MLP neurons of a small language model. Each row is named by its layer, matrix (gate and up: input weights) and neuron, and shows model dimensions 0-191. Each number is 500 + 40 x the weight over its row's rms, rounded and kept within 0 to 999. Numbers have three digits each. A neuron's up and down rows have the sign that makes its largest values positive.
After each neuron's rows, "fires on" lists the tokens most often at its 100 highest values on Wikipedia text that the model never trained on.

L6.gate320:474465523469528467500497515546475473459520426491483454544569468469458517524440457555466451524460510488511548448525485443496387499533533540462537484490492478473528449451484568507448463533468567424487554536442540460532455523571532543539480512585532436506487489535511572455457541522548540489514469494502542493534504553486464492474474539493496529491463450468510536458419482585445579530539479554471444486487478483478429536533450511464550493469490479470501520508496473468514543502487439419533535500505475542549519543472543569514514470434562472488423537454392491526541562466540585521
L6.up320:459525473460518504502484439510482491427555532539569541507475536480479508456549495460472466422522456493450460506527467489446500456513569447493560540473380471479513605513543467531423468504491432500413459525532496458481486547488470518532490498542495531471492520488537576485540476507530584529547478502520491506498509563498457484526516515521494464457521512484497499518507435488538543403469508503554488513513558530507527455512564546540534514490464512494422487524458542544520546432606472436441566518439483473538519462438490534531476518572547459458489540516426418467443546438528555468
fires on: "==", "3", "4", "===", "1", "."

L3.gate381:474534484484584536501501530495529480537468539524431463531535535453495564511569473412459536529495597588500515495533506534569519519512507535508529530501471561530511502515443577507505392567568516490437502469471501468450488489511534467470506509539567588475474515446455572559475438476511551541474527508453486453462437605517481529481480528581487516537527481448493543466519478516502457433548568465466505416455478490479430471554469537554477526554488485489479494474486544519498509527549521504431467548483512512432481475523601523518465506452468461456472506463502516493511582517504478443
L3.up381:399490427481505492545493517487474476479476492553569554473507461542518458532412540528552484527430543536501550444531551469538507482497465477520510426476517532550497507514453478500435450453493466483475496447421424487547505497526472473476534439494485502530529493526571493509458484503486530523506517513487497482485469463514460523496502422510500469430432571484420531505437468518483539472471469485571489499524541423546496554382520525525494507465513466506508545481465523450508492475418479493439530544504458465442432521568448483427425434457437489577608470542520526515482485504572460499
fires on: " of", " and", " to", " Former"

L3.gate222:520525502396565503524507487551489508532476490496554454531474394563499539558526505515508555472504543488493484456434453467444505571520547492497426553513568526508496479423528478442495442519465433462463560551520509547516476447483456526482554524536526511462511521421495535539465469554476547545505534504521546562390471539479441484552450519531562503475565496575475487450480531512565435470499510530557459485513508455483456541509450512433506478518460491484433470482500435585490544444545575458532445475498488552529512511506483466520505510491507509541549437519602519435472477496524515509
L3.up222:552490515497469500515477417450518539465503473509526487521437507518484486523538427489509572401526507506490516547486464493499468475498574487421464511537562507570610550496584554424607483518451496494432514523456507464450501482493516576429507530455532514454565496447523480566549524595483502485494526543563496508531534511492545427479483523534420515530507505478545473497496485544496471553495504493473425495526461519442599534519557452499433501503511493437469577466553449436501473465450518501511518511544488524533463545553518543441485497413535544537489493489526509504439503483545471495
fires on: "1", "2", " version", "end", " invol", " |"

L6.gate169:506567425524484540538538483442497482502574441469536519506516521514598554541455474476451526451543582531468577558431473567472492558544565477467505421496434584536503511503511468504447468508492480476484570539518507481570542496507469503557536465532582456501451486505480505442465459471537473471413536494521519494462456481441517542516412520466450447586426469548497448537474533482478543505438469474474496475552469505540429522481521501562541520547513543439534437545508423511557473501492503552509524494500501489549530505512535501455463503516420487431571512517526516481466495503515482536
L6.up169:494543482499530507488500550505579530504540587466510546462469503463545481537459434525487607551551505510492512507487406515482468477454500562570510504552501559528515495486536469487500572460488500511493565488506500515438447513425446497492517499507503447521515449543516523512431512496518506577536493504487509568502509457382483542476440490501486501522494488599451507489542462419574548496468509536494511578613412532571476443528475532500516469512528511474468392441532499518563472518490513508566468478476469473522482586521499482437493529486561521529547477494487495546532463475472489591
fires on: ":", "\n", "0", " ("

L6.gate246:538488495508527532467497476544542511553434516630505503491474439526530468541532519477502484455493501520471545463510464480468547482510481551475493593486457490517532486487548509541454534497506446542494453526393472494487539517478450472519529472517602434516400528531481548578486450448444535501553494498442517480459492547531481527437476448496523452513465571470499562440528437537534505486462489490483478499575541553481440521542460453545480437514554527530462501452468420452561518515514503480556540540535463511455528486490554522502555524597552394502453506542433491484512494449549511485
L6.up246:471493522459522578513526436561509502499488488538447471453441553496515560484489519476559495446510545552408473486488483452516539503521465531585505490524488552469468494459507487613502525566546465477485468490429459488548495539477407529490535461549525509438524468464476532479458504495484477497482446500549560516507492528485413456439527478499512518474480505453587474542517459472478491511489477519477513464532473511554451501454513537465437474496520568498495551526419406478507452522493461530490570489489505420447543532439521361437502471487528543478552529480439500579531509531444419483
fires on: "4", " to", " of", " only", ")", "ic"

L6.gate354:516552483450549554528553550516547534526555504546500539456468511504481538497444426525548465482520537442502450530532518476449533498562459463474469537465499506457410477527472547475476501473456533516455493505476443447420435433493507531453525410533500493516520440488534492433477502520534485505480486463472545429522529446476529503575577489538474442580540469528524479465492462539560511532572531554543501514575491490500500580550560516484507452499505529458474509437551544441527424553477541510561493529420470480463526554463513451455450530539508532472583491514460459517451485489468518398
L6.up354:537493504503469479492487531537498465489493564549569523472470507490533572528512487473538564530507435517510570485557487518537515559528477529428516453473549500566490526540462493518549484502424447539456474532458513494539527476499530521472554498533478467546510528480421436536478431520448507442574512518545509485449471479473473446494477536514551483493425549487495518569445434499463529540460548489613511505486521506458465502528525464494403490498571508527562476503510455445478538484603432432550524525534417462502439553591480496470491408470522423484497503514550457501527478579553496481
fires on: " in", " In", ":", " for", " until"

L3.gate208:537504458472490483475526453504504543479510468506464484443473477489532448570613407518412473459483499510459461461509478566522511420501455466478558466465458435511528491403483523497549528554492583503540472525462533488521468461578531540410460488550438530480466478519563518443557528508495469542526474464574521476455486566477554581484507516524463566444523476474462457518479516495456502510475502476521536559481484476507483524522399488510508449522544482476560522521483481527487471447488429541466466416519479505483543489426514482416497483534475520495501483565499431513396460544515453537
L3.up208:464459482557523492502510523548475488469550543477465521529492439529490493538547479540535505521387527546485529475551514482542531452531496513464466483495451502520449469536423534508443497546520546495481470568520565499494503509554492440473535462479520516477480527523605474429478504551531482569483478444478515458506560555441599468487534438576514422559496494490550501410503504566516562569503447476453546450538447506489570510529477396488527452558523444507565487471468471440532520504544422503447488468563502600542506521527450514542471440529462486474481488493503459525512521492508450508
fires on: " and", ",", " or"

L6.gate244:458506510539472556482491482523508516471475460528453547498426525472483515526500554517478524455489481620462575507541540523505499460478505510510506492548500522507513490509504474444500553499479525459532480515504507476566538428535520469457475511493565461504552445465661509498551442511485479546521479502518493518526556534538535443474578517496489492522549456442579503455569443522448456482447497448567572489426457443521432578504548555504461538437500522529432567503453476481489457573496513510499464464443489481587506457451485540462512484510518550521471578456483466566467510475501529422
L6.up244:462471539445489501540501420509594447500541473504521453516510446472436474508519417469488543505469517513484451518494506409495537515461459576485470505513578492493521492416563514462436524509483451556492486502513522510506475493518436444528566469440500565520566532569522515494471448550507505549515590477608532558518564460511470449503631516462515505471505485500473508482431486550498454488565495528501482498489479476470506521479507502454536440472525485425516572576459565464501514535494495549513484528544551522576486459443535410476498511417468545493464491446474492516457531457492479530
fires on: "-", " I", " and", ")", "/", " al"

L6.gate278:551485534486499528519465519500494517593482514493548472552517438534460498520459536613456521409497520543498545482504434481577589530550493493512541511491467512481478475434454525501449481516495470490490468511492499524477498481522530477522507461500572456500409503486473439475552489527553480519504498487514498558505535497546477469415466560501441459528537395530549498496461492480482584438547432541481500497470451473471404481528530553476530471538430498501517471479537482444497504557485449522552479539542442550393509453569559440518499517415550520523505481534495483566569521504532550569
L6.up278:488506511522514550507584451498505542512536513549443528513516510495433470483481473613486578491467468487533497467522481478478520562520492561494509564495533462537557550459528512463518500442493492570574424472535503481545551553570536499536527470512543474439551537543517518504611593568556457500530467485551561473469443514478520465490546534439411454536494466516396515515513538535524547429489500480540483532481511483561452567493553456507522460476531480530555534518503469521510516551563507555477477459540549566479498493545528490465499526535498558481551477571522391484510529508468531487
fires on: " ", "1", "2", "9", "."

L6.gate277:516507503525513438571450503553520493505521453494439527511446473429501458493458493497443485471555531512483516490499561506475494458479478488492501446515506457606509520526588506517457500548558587539467467482568457497508492478495492475573449489502548545556529535531564467502462505471539579551505537563500504483498455459467438477514472478464418597547458495581518511453525483491512559556596495484454542464478484487545540504543494466437511500427567546468484463506509460477444482532484444467433470411489560415505507521497543505541499469521517516419563445436506447561440468497501513474
L6.up277:491523565441513506455542437542532475462506529472541533492533448466493552515430547490541461505461441492507512486448532545455518503448512542455528454446559478524477455516561435416433430477509490495533516546535529549452545548521453539427517545450531462469499485504549505501534477508517488512506425493528599499504561499516542502431498517420433504492521404605549454501458505507428539529512490450476552549496449546569479489573518460467532508476497496424482437537565492488447533495548481491528521452552495513505527508402526497451462544482548444531507450523537451537498463517446502474
fires on: "\n", " \"", " (", "-", " '"

L6.gate116:521531453486491503528449475460587438464527511530470549511521480511469558487490512408425508494473487431534455486534489496487547481477476481607534498445541485478458489457524467463464595549455467485486470518527478587438467548397548509529459601539530549481484480513518466472517425479468511430558508468503540499524551520457464511467515467539488428448498480461531514447446498513466497389465545556520513449512563508499581455508506407560531572514457419489497501568498545471489470533516474474491491487499445493489567467499523555477539562530500512502515507551426526456526518526503513512
L6.up116:482513442468372512502539454430518531555435523580471508436533536524528486493473494523494460486539573491507544455462513488476467444463443500467577496504494567503518481528486499419520427511487479501462591498502483593529474525532540471471576424485486541507495477519469477514496497484535511453443468521535518490573427523507490524469446543474575466487571452497498491555558528466488486494424425494521510575558521517559549495446454539547488531507459441510522526514532559488468502478488547500532545488483427432488480487569485431521465516527453490458451541590540483445488474442534517456
fires on: "s", " a", "-", "air", " as"

L3.gate319:497574470539454485487478498538463482513488547513533490540503524492499463552527490564499448556504557588502515502564576532519471476450502498479501556504529519454482540497566478456487508523588545552496495520559467530484463549510514507482586459483521492499452496462473507428494495541448559420555442445491539536507464566541577451490433513457496444492481598598486514489446543467532539492483468461503516522487473472535577461508552501480536497548435528492528512460553537530435483476495471475518459449475522463519473495445420572493496488437533550449516426493473546603460500471512531601
L3.up319:536470508546474555507476503456454536512550485465515493479423517528517517491521540510457520504537479544483530513502578518472427515576507550526503529494455541517464558500543461526516542546515543506399547556475475591477526437517553518521465468448494509506429468454396477542517448438466521525519500494508526486500496471492465481458462526483475507507541539529388464536531511489446480492414502503467560528506547492472450391475515552520496518519586519572558524521519601461473538483457562415502558491547475487492413494467473468472423494550505481470515543438409463519488541466479480489
fires on: ",", " both", "ade", "L", "o", " former"

L6.gate491:500531482502595476466409535402523438558566553411493486435500495462506532528515514467514525450493458493445518449494444557451469438518487582490466571458485459541499596497577539444465515531526537591525487491506499565522438522513454451454498530531460504508492504430485505475515464488531513506583483529546543493534450467507577474564539511492486491527490508498446495517496450420485532500446444578446468548514476469475495422518544472485511481547407494458445474497528498492507435524446526531443520540535461514524488577529476493455494495538524450489467483490481418511482507559527525530
L6.up491:457512496426583446516485504455431429457512565544481541511503527444375520482534417449501489362459537448508531496490481509522526546528482482487478513514489492530543475459535464505472539522467513521529533570476525432440502490449504485498496521528589531497456598525449513538477433520534515488452493472596473476525484494551515529515494480494442492489505467499506569445507450525461456560488527456497477478472491533431576446514557449538513492491487510533498500564510431505500450488484477531458514535577535501526473529448493458489483523419512502425546503423482464480465568534586499538
fires on: " G", " g", "==", "ug", " f"

L3.gate129:527513494461469512562545432496513543494460527584530502507548452538512525503540475522485470505469499513530486527507430549476509555566537464492478456468510504565526541517566568490543530517429469529499544506474449594537554534475410531557476477538573458525516495503491444475567569461421524532509544540517552534461518484463540506514500402491522556546484454489529491505519456539577517545513514485553521510559490455486437480550516501522555490505472567492516564514508514530486543557560486433457485462446469490443412584510534467516438492431528489508585483444489517500422436438491480543
L3.up129:482500520542423561526458514441494521433477538462476600486490499557533542508442494518448513469508481561490446534463461499444478545579559429486445504495472544455508407507581516560469450579506455545483498461501426470502522528550429500550488482475540510606530569501534516525468493470480509494528466579493470511520444497460473553514505503529496489493492546575442507556531538515490429567511423434497478424559475489513509513511484573520520480533431493545448510520470473505521475506543509492546485382556512451447446489438508456499454539503478512546492503473507539452519484479437496505
fires on: "s", " and", "is", "ly", "as"

L6.gate133:499513514467495429491451496562535487500477513511466547563558471487550468500563480502459560522512464578527538529491489478465433514498535496520480519451522499556525475384530541507502502545469573459550481495411449602538565530427438519472516446525421457431489501503431480468503552484525581535470458503456490484527487490539549450507584475508599505505452534534473538530528556494542521568452507514515498495468538453508489456446483484488521546444477513445523506585478411543484520519506513474455422497440474518476492498528476432420506513520496509463502474484541578546499538494546537433
L6.up133:466569438540460506469479474494494516519508576557491522501590480575490495557493474471530466465489503553511549482523442500469495434475460414498535510484486469541495527496487524529536569526470529530451514516556551495417506466497546576506459547490505500403518419444528566478530484527469490536545526494462558508520460509446592491464533567541510555454476512593555496526442610566458572503500558429579491500441540499445530476505492479518528514530426479501479504443483507532476557474517474504458451497481467511551466519505559517450527486433539546487538537523498499506532465399506531512
fires on: ";", " and", "-", " |", " p", "r"

L3.gate427:502560508519482457498468497484479473522512502462506578482498505492448400542499429441427441563530493514471534447506431526457526434514460528484546482507487605545543531441571523498491489521484529542514527489445493496539453454454503460508527555495433501461565483555521563504519492541547514533510470432485540476460478529472542527478537394522493506456425575551472528525549522478474377488455564502517442422483432453476511495472504509530471517488512426489569462545501525482520438558461480447447496518428493457561579585487504487543483492478505513518530515503448442460516496479494484471
L3.up427:480560511503380527513435495488516538451477480515493550543564465465474559452566493496451459539466516546454524530448456540550488504557532550436506439477505530537499453479446542491487525522500524514511504538464505511466527517515463527499515510552531464586539451564572511523490524479482486446561551529542589502538511515402475569565537533522542441469462511530582538456496509509452510505449537553501509488453491534489482453409563554481521501503430437442444474543513503507442525532519477520507512515540518418605464516511453410480544491480442487518493532531542534480463418494475525496
fires on: ":", " Sch", " and", "-", "."

L3.gate461:550446499497542499510514575502480579504479547531409481501409476502519462459469515492422475418479509593522533493506475498446536516508465474513460428513487489482579467553491534456471404500500426486498465439452476435516536434516532501543428459530519464533548575506438469470513543500544572569549509447488424480529478470528504472433477461473535485500417461538508450522547515458518474481506500502452500512491469462519483506457518491537500556528551506498538543469542433496558475531443521495489493543456462437467465448480480492482536605559523534560504518424461477477451509506485426442
L3.up461:550453518530526488514512470465496522431428511487530530510515531568531492536467577500540502439556534464480471555495507538458532473539482432489524454569595513537500512477557510430575542515557549553481471441442519505560539506420546489565452552475476490460474427570586531496536527511466502466557553452461482480530525500541497514506545556508544521456518521433492469584484533448482490539450461531492472522473437432518519533462509454556488433460520531476482522456479528511467421533454494496476480514476466561459562472468569537555484540538459531517489435455444488431482436482536452511
fires on: " we", " the", " The", "The", " t", "he"

L6.gate174:490502444452581501597430544476422432448530481538501483523529516492445391506408457472537550509515525452465500540483565523444453501464533484493462527539507543527570517529455463464485499532398455521466500472509464548481504484498493474493520557518468502474504420472528520503499479490482527454462478482463547557418524474489531490498497573496519524472492510462547559522534532537531506506538489499415482532481578475509501447475485467514491553553546501523454431456564493552461500542481453531491503492538505523493510394543551455504462509417498530457399564450460474531568535467539566520
L6.up174:457478517459475531494485490577562507550479403488538522454519447460542459522465470578425508527475527492524529551484490471499556527475454524491527441465593565483582510505501512488450537502517533468453582468511473496472462541489463444479487499531476483485430529562581499513480423505447497499519465430468495508561407471513437474494515525536532568492498512532440485510514586492529500457506502515518502502424512514555501500543615426441458532591507487463485493412524480576529415525462526444456510566511539466444499512479528515531515466534525516484495524480503561520491448532491453565
fires on: " C", "c", "E", " P", " ch", " Sant"

L3.gate142:520476466510536526419489515417476451530449511521516532425538508485515510438467515491500564455561561477513527553530520463496486485451593523509486485514534496495469518492536509497573451565530502554560434482426465554494392555399579477536489519527575544528530505467517513524481453531442489545526521493500477496452471505493476472520466471477457511454436569539568526528503455522517460486520577461578433517482455459499506454515544528539454462506456583514510548475493485517513514540510452522586414520451434501473495464521510435488484542508449481477431480463467544454545431458554498514
L3.up142:474392467455449512541551486438440505522531463442532528486551529513448473468518508473445518531481506526464410503448453424527551506483475428494511501509558545505471520535450473475510488513511426548509534445453511499556514427475515545457537524541480477521491410455500534425468515510471559479541545485556519535472472561499580467396493470522481533501509533451435426501455479422444480470521559542492581568502470460481494468381472492507493475468485488568485466509467469575490440455501463531477483473501472507473489494477537453523500466487475483516478505435450473570520488521457403492
fires on: " the", "The", " For", " and", "-", " of"

L3.gate213:484555474538547454472541493557529593491564406492504503464501452537538541562520492516454508604491468528564508459562508520530438485472516527521496483501508507534562516501418474441510445578555508441525523565492487495499553454462556474484511492482546511469537531536524447513482493459528531526570519439471501517495505477447535491512563466470494547483537462488525501492523540473494475508498528570481552566476445460495484471443516413495600429558466445576530507495488511406508485477516525548512434510449521494411525531536482466512537487439511538528395526480520527558440535450501499429
L3.up213:471532500550506521529457478495518470493501585512599516498531518540549522481450522534492462467517437528446498547474495492473573503470469494478537539548551514490514545533555540491461516466474440453500500541539487483493495451439486481486449510482517403451564478521432538532471580579562504487548509513487495497501496520469569493571540442547524554528509482523487411507514546402522476498430456591497505410537467402473560584451508505477457483582492498454509555539520473494521508483453448497541495469516433462502573445474483520501517491557423521481489445538540491474479532520442447563
fires on: "\n", "-", " ", " m"

L6.gate407:458513438459525463585547511481475509428561540501466459543487456463465494570488479492474502526504543524529522400572481491534555454548533506546595511485534448532471496484532456494501585459501519521543518482495511520483456476490517491475456487529492452401416458520469488430424503437528489520453503478516515527471462530462527492488505521465485524499531560512514433549478452627477541483387509519510479547414508443511486461512517529503434517490479514414508494576534502436456483571453506468527499518511447491515456515441466423536475549497456517491534559481491486554512422567501514488
L6.up407:484544453466454562504492499548475498387444571511493562508501450454445498567526514425495484530523438565542453428586492440524509566531481457427509461552565553479535522527525520508458507447426482502504568467548516498478503517475517457569477494469513441494524510461544490466522590479519497543427521487521514465527489514432486513499523513549453451483496482495539471498552491534542526531452454491479503501502496490556549527532536505525542473538493410446503457503556558494470470495378436500481475421424529528546461482460485516410515484496492498395496498452538472509440538484510488527
fires on: "-", " and", ",", "\n"

L3.gate144:505506532472489485501577511531435474574504578471467439570453444467466500529523500502603484550422520454468405511464454465539534510493514505435461501582555501519464493459489477513572550498504521544501532505454483545477521549488475396493542449473518491485474535472485503542573518447548556547461427590485551529549471492472495525547519476457507586484460558532515583527543473524548485513462513493513464518572471487518542524458505525533518473535483477505510505533546474513547568445556505515546514513500445502553545570410521531489457501440538517480547517513472567508440541512540432536
L3.up144:463450535493552517461521502525507494466525445481479459494499464489430470465479479583560470492565533542503492490475439503480508549532540517521423575469521489516540495617506528493499523515509517518480385450478533544547521483489495458560503496578519436584479520571502579495542553498556457519543450492479529494489521520469510456528600451477504580520491533460528531510531492594460450516517457541519439492523601510482495512450490466474508515531446545397503537503427460540529487499520513493523498479453495514495483521464437565424513422439461586499464441468503516500445457520524521511
fires on: "s", "ers", "ic", "as", "ate", "ters"

L6.gate335:434445523534510458526531547459462513586503418541465472447540449471521440570460615464492478499485490438469448461407537489506478525464531470513445448507508493463515492491588468428446497496487542471455525457456499551453519479507457550436571475543528544475494557532545486473490463534463441491493492553425503497458512454499574563568464500492518523480463458532529482530506418477527518530530520512499454472581446553462483517465543538524506528519430501500423507490474554462460505508461538463446501440479478489507511423529422557496455517485513450522478464500399513494503467445486495543
L6.up335:503501486560511495465545529527500542548500458489505505471502481429486547518526561471517539517515528520497528518459532525480564467500448515498522473516505459428441478439524509530513500540440511516471506445449543564452534529501475509480562514463573467498490556466533496493384595583508492427558425506476539493465508461461507480569521414505472443536457459572528533480477461468513592521538505580507516489576478487514429479474519492545431515441459526472538492530563453523514520495414529443448481472484565491488539420509521486500468532559564533507482523636491502535568503523478517501
fires on: "===", " be", " Be", "le"

L6.gate284:569518468578493534495559481478510483591479403514506495496521514434496543514472513449492486494451455535497523466473481451445481487478542535533536503436454457457463448470495457499515500504493459440425523521516544566539428527487492499494520481490500486490494446465518556466492407540505474491474509477467538466403466578467511492507486501540553548533491454509491525574500529449571534521485566572454456492526514471498589496513537472494502535425436555491518461436513545473528497462469487542411524454459514458543523486547507549446464403492539570579500554599423463525505511507547529517
L6.up284:518498561487535509499508497513422459461533573595554505451481503506537478533558559495446444555481474517516497445499553495478437510444440489513469527426567553457494503487452495470504479526490510526408505551514490541556545512510505454497515517533479565469399538497517513512448488411486489492485478463465432521514499578411502431512598510536481497517462486556548543488549528434427488438455471483522511498546481571551586588540482472543554451463521490503498447491515485524438449461558436494473500460518551568503519501519542519507521516428491508494519493557532519590487462482472503494
fires on: " r", " be", "-"

L6.gate319:540479420444499430498470503500515506579518535519523539446458494539558450469534549492521472469470516532525518505498548469547485568434398510507517562531484508492564554530411516499474529571421460516513514502530483456523559493462468553446509466526472527517518516563589444536558526551495536491465505439526502414491475453464468458484462521483435422509514614406510532498530525463515487498535491534533469538467528545559519511490579538479444438469481510471438438413456504519546483483476472546506444534484496407493515458510442508459524489469540504501525480473495494513470419547499474528
L6.up319:427524499486495468485446504514555460577460560429494546427436527564524515555505497546512483511463508444440552484524515489599501571502469533442549489545535499504532488440471474541497467477454563555481551550560469492548442425503536482469454506513569488539474419553461483535506521490570543496559517473469504438452513499447510568491511578488463516542425575442482539539527446489525419497503484549505480563518447453477493511475510476450456474487500497573531498403504509547495503439441518460544471540539521497553515480520530506550507553550487502522526482477543433491489437491477566538
fires on: " in", "in", "."

L6.gate464:466558470534437511479487473552577475488500441464487557470473499470590539471524525541499518533553454491493518544510474472451410573482469497556505440486517538441531506488418501520484552478534467503452540498507487490499527515506545503396471394545519530497418500480492478565488502571478537529565515468553488524563503521553456558497546458445428456538457451499524525522563501542501494475517447485456475483432498437579482488540488498506463470511506448513504495453462489503564473489459512499552493454534507496498467558464512417437447562445508526402467481501520568538510578501451518585
L6.up464:421495461474525504534511517575571513492452567488541495538553496485453467564562509407527563456418476488420442430540479499485449492528468484430500482482473501541464559463539525557534463484475489514454481485536454534493572529539492511431464461446502510454486501468485437556515547543501506550527437507438482439473580518525488549503476423466525514563542494503476544471461395469478526533493495481504538466460502484586517530462498476516513475540492515538501458514544466469452509564503439519498508459473570529569500459509504539554495485511523525546579410504554512545582562524485521440
fires on: "\n", " San", " inter"

L3.gate227:505499492496501580516537483491514506513524478495451436509444445505501456502524472543480447547560580499500444432531547509514467543546542497549428558530552590523388470515482469559418476479525423487513600516509504520501450530481508542543489483558466503555507447398528480464428506578470492519546474486495468483448559516505525471580496518462484477441524466466550462523477587497519512557464519457455506502499436491429471456540520516555538492520531470492500518519523546481504514441554553502489515524583550556497441459488524527527465530576461501527458441536490502461495541483422435497
L3.up227:527469524455516543464524576482516482470562525544509456551495481457548470566472504471493504485596475533548468519432474578441547583511427497526558566525534463482472517569434521437448544499478508553529472605540506510486561389513537441539503502550476529508555495487539473509536538495542488465536517521516621509507517553493481504483471495562539500532427484474475508476493503454546458532527497527467520442522533516477407456500544498431473553489488478522509562476520520558463475494504509544524572432493541480506589500553476502506520513489466570557567503553491563457452522493479499533
fires on: " from", "b", "h", "ad", "od", " Ag"

L3.gate100:529552454459497563510562497490440520488516488482414490563579453463451516541520455432498488492425534485461530514500469508491502427429487519492482500559529410482386490551587478472493459510565489471488471512429531549526417538486508485474511506451488468527460462440513532492458461572472460523476460511483485466496476521449529488559447488419490523571455514456456533413487504553498521505427543554418513474518417522516493533496459514486501507547506563462563505534504432528519478543491528452456525533531465547444516493464532501610447450526476542494459497483506514501487494532430557516
L3.up100:561550599451559544519514524500556505475454484505446440551444458478459522522487473396480591443517507494486460496503491498469549546452449518484554486487520529483546554500568545463589561493551483489471550471487501501465512473399489482485547438480531519493515509469575547500586509492524555500517525502529463492488476531577534474534530513531511506512561572405562417420472476556513573442506469497414483500539478467547505510469525507515477488565479505472501482537515569488481568543546501513481492406546489527474507533547498528449542477567491565576501464516521494531483506492500491537
fires on: " ", "1", "end", "ing", "2"

L6.gate276:512503509467479469578500487439443484473520510571429494488524522480476557437465557570490436456507537545529515465465543518562489475519497519452563507557541463530502476530468584482532535524522518519544496423473469524485407526502523531547511519533525412543507466486485477431561554486447504522560465539453494526417474531511495579582544520541474566570503562472477501521502395472516447484436442533558488482532457439488477487513479458508469466495494469523454542527492484440569519485475575493455470494444473382476484533497442481528493510484495516556510472553538480435534488517504430467
L6.up276:472543588497516423516475534507438517501534556451466499501563580440498440492468517540461556505552487527495491535546559540495526569481473526533509528523472509537476514521514439496502537542452484528522505474475471492521416527495518496496436538514418462554567449498519498512472499530512485446490475485494481454580486464521461548452461474502497523538487483399442527566587484491504548516592440485501500438499441525497477508409488489572459554512488528508483510490505434475557522435530578464419541488475481464546463561403534460507488530549546544495429595481471471484526464521471435492
fires on: " the", "The", " The", " an", " An"

L6.gate379:488526487472467509457481496561505530535459503533490453521492490532508535540523449464432512486514491517416538516499508538548504467578495534514511538539479482436498456518450469569505551500539479424497470493509488480504521485494493487435530531501473513430468469527496518557525398535446446553492429453514525433544447545437506521494530490532512463561540519567546560478481500525450489455459443567474445519448531494475489513509498557530519564465457547581462567507531516489456485508465439466422579491482513556480461469465595554509507447493548499473547540638530486549456499502483529382
L6.up379:503439481549444537535451459503502505452521481542499555486544526533569464538526499574453515456565407523558456518507554471612460472498502462459436545515495460519511550520531488534514456465530566502494536464514472523491456509427559495559448510491505490567460521528550505509438447463496503536469522519470454502463413498549528509588511469460580524555541536524553544507489510501486498560430453514465542468480527502467492491479505527535476470425461606474468583514439506573478504469476388519491510473484485522510470527483523471496549526489490535554461507507493482443472487602453460425
fires on: " to", "e", " from", "==", " of"

L6.gate183:432539417480459538485554439532531506517469450488522546459546490495453486488524451479499497467469448494469528462458492511512500492504515468511505558444510499539475518545418475523442509479485514503534559432514532506436461541599469452452484463461538510566482548473564468538449497525503489442469461466532493421480415549562465474434468459516523503549491493486556584559597555469422551502521512464461475487522542524552485510396517460493498532505498458445470464541418495463503547488499532505414542535470488515574515424524546459444471444515494450460498550437477502553492486513506572516
L6.up183:494461488521494408449570511522466480522409535512420497484586516551512513485479465470417510504446484474507497493484578463482535504535500534527538598436509554487523510484521542486540526565421482470539487507555452561440532458512471537440595434483533495569471510479513538469418438527484423541488466454521513498467534457453515479500494581535522535466496588499442577539517533464419549460512525499472500485501439529515504504483559546532429513519472457579442459562526487491521507490477495515480473554534509537529508459505560415516491506528479418503453496453474495522543462505516515464
fires on: " and", "'", " Gr", "us", " r", " Tri"

L6.gate218:555497448435481461511486536537523446532583439493454533536566474486544511499523464513533523523499461473497498533594587476517511562538482562517475469344465522491408447461531529530472462500499518449492495463485488518503449483505508544487484548460454500483567535535473489474511536468497559508531434596505492523468508462424493519509533470554477515500521514498469489486485471537539496474519524563519501550468540453523463477464454506509521488571464494446534527519466448479482503440403500551530365539513556476470494503457508542421528497491519412572522511476559502546493546504456432455
L6.up218:504450524501517490479445519593503474493509579560483484425477413535468468514515459516558498533515511534499561390475486492406483503498464514464471556443444519463460521503476493494486483521452463474475437466507510508440481497455569522493482514483517547535534527485551465458484587542457521491407579526423452477516459476509569561493485487522512476547410477476517525462484502521509568506501535477520454445443524470487472545527530570423483565550446522475547540549528492468533453572529478544559534465458613486520503497526491476486505544568504453498523473595505512520525549500513450451
fires on: " of", "-", ":", " |", " by"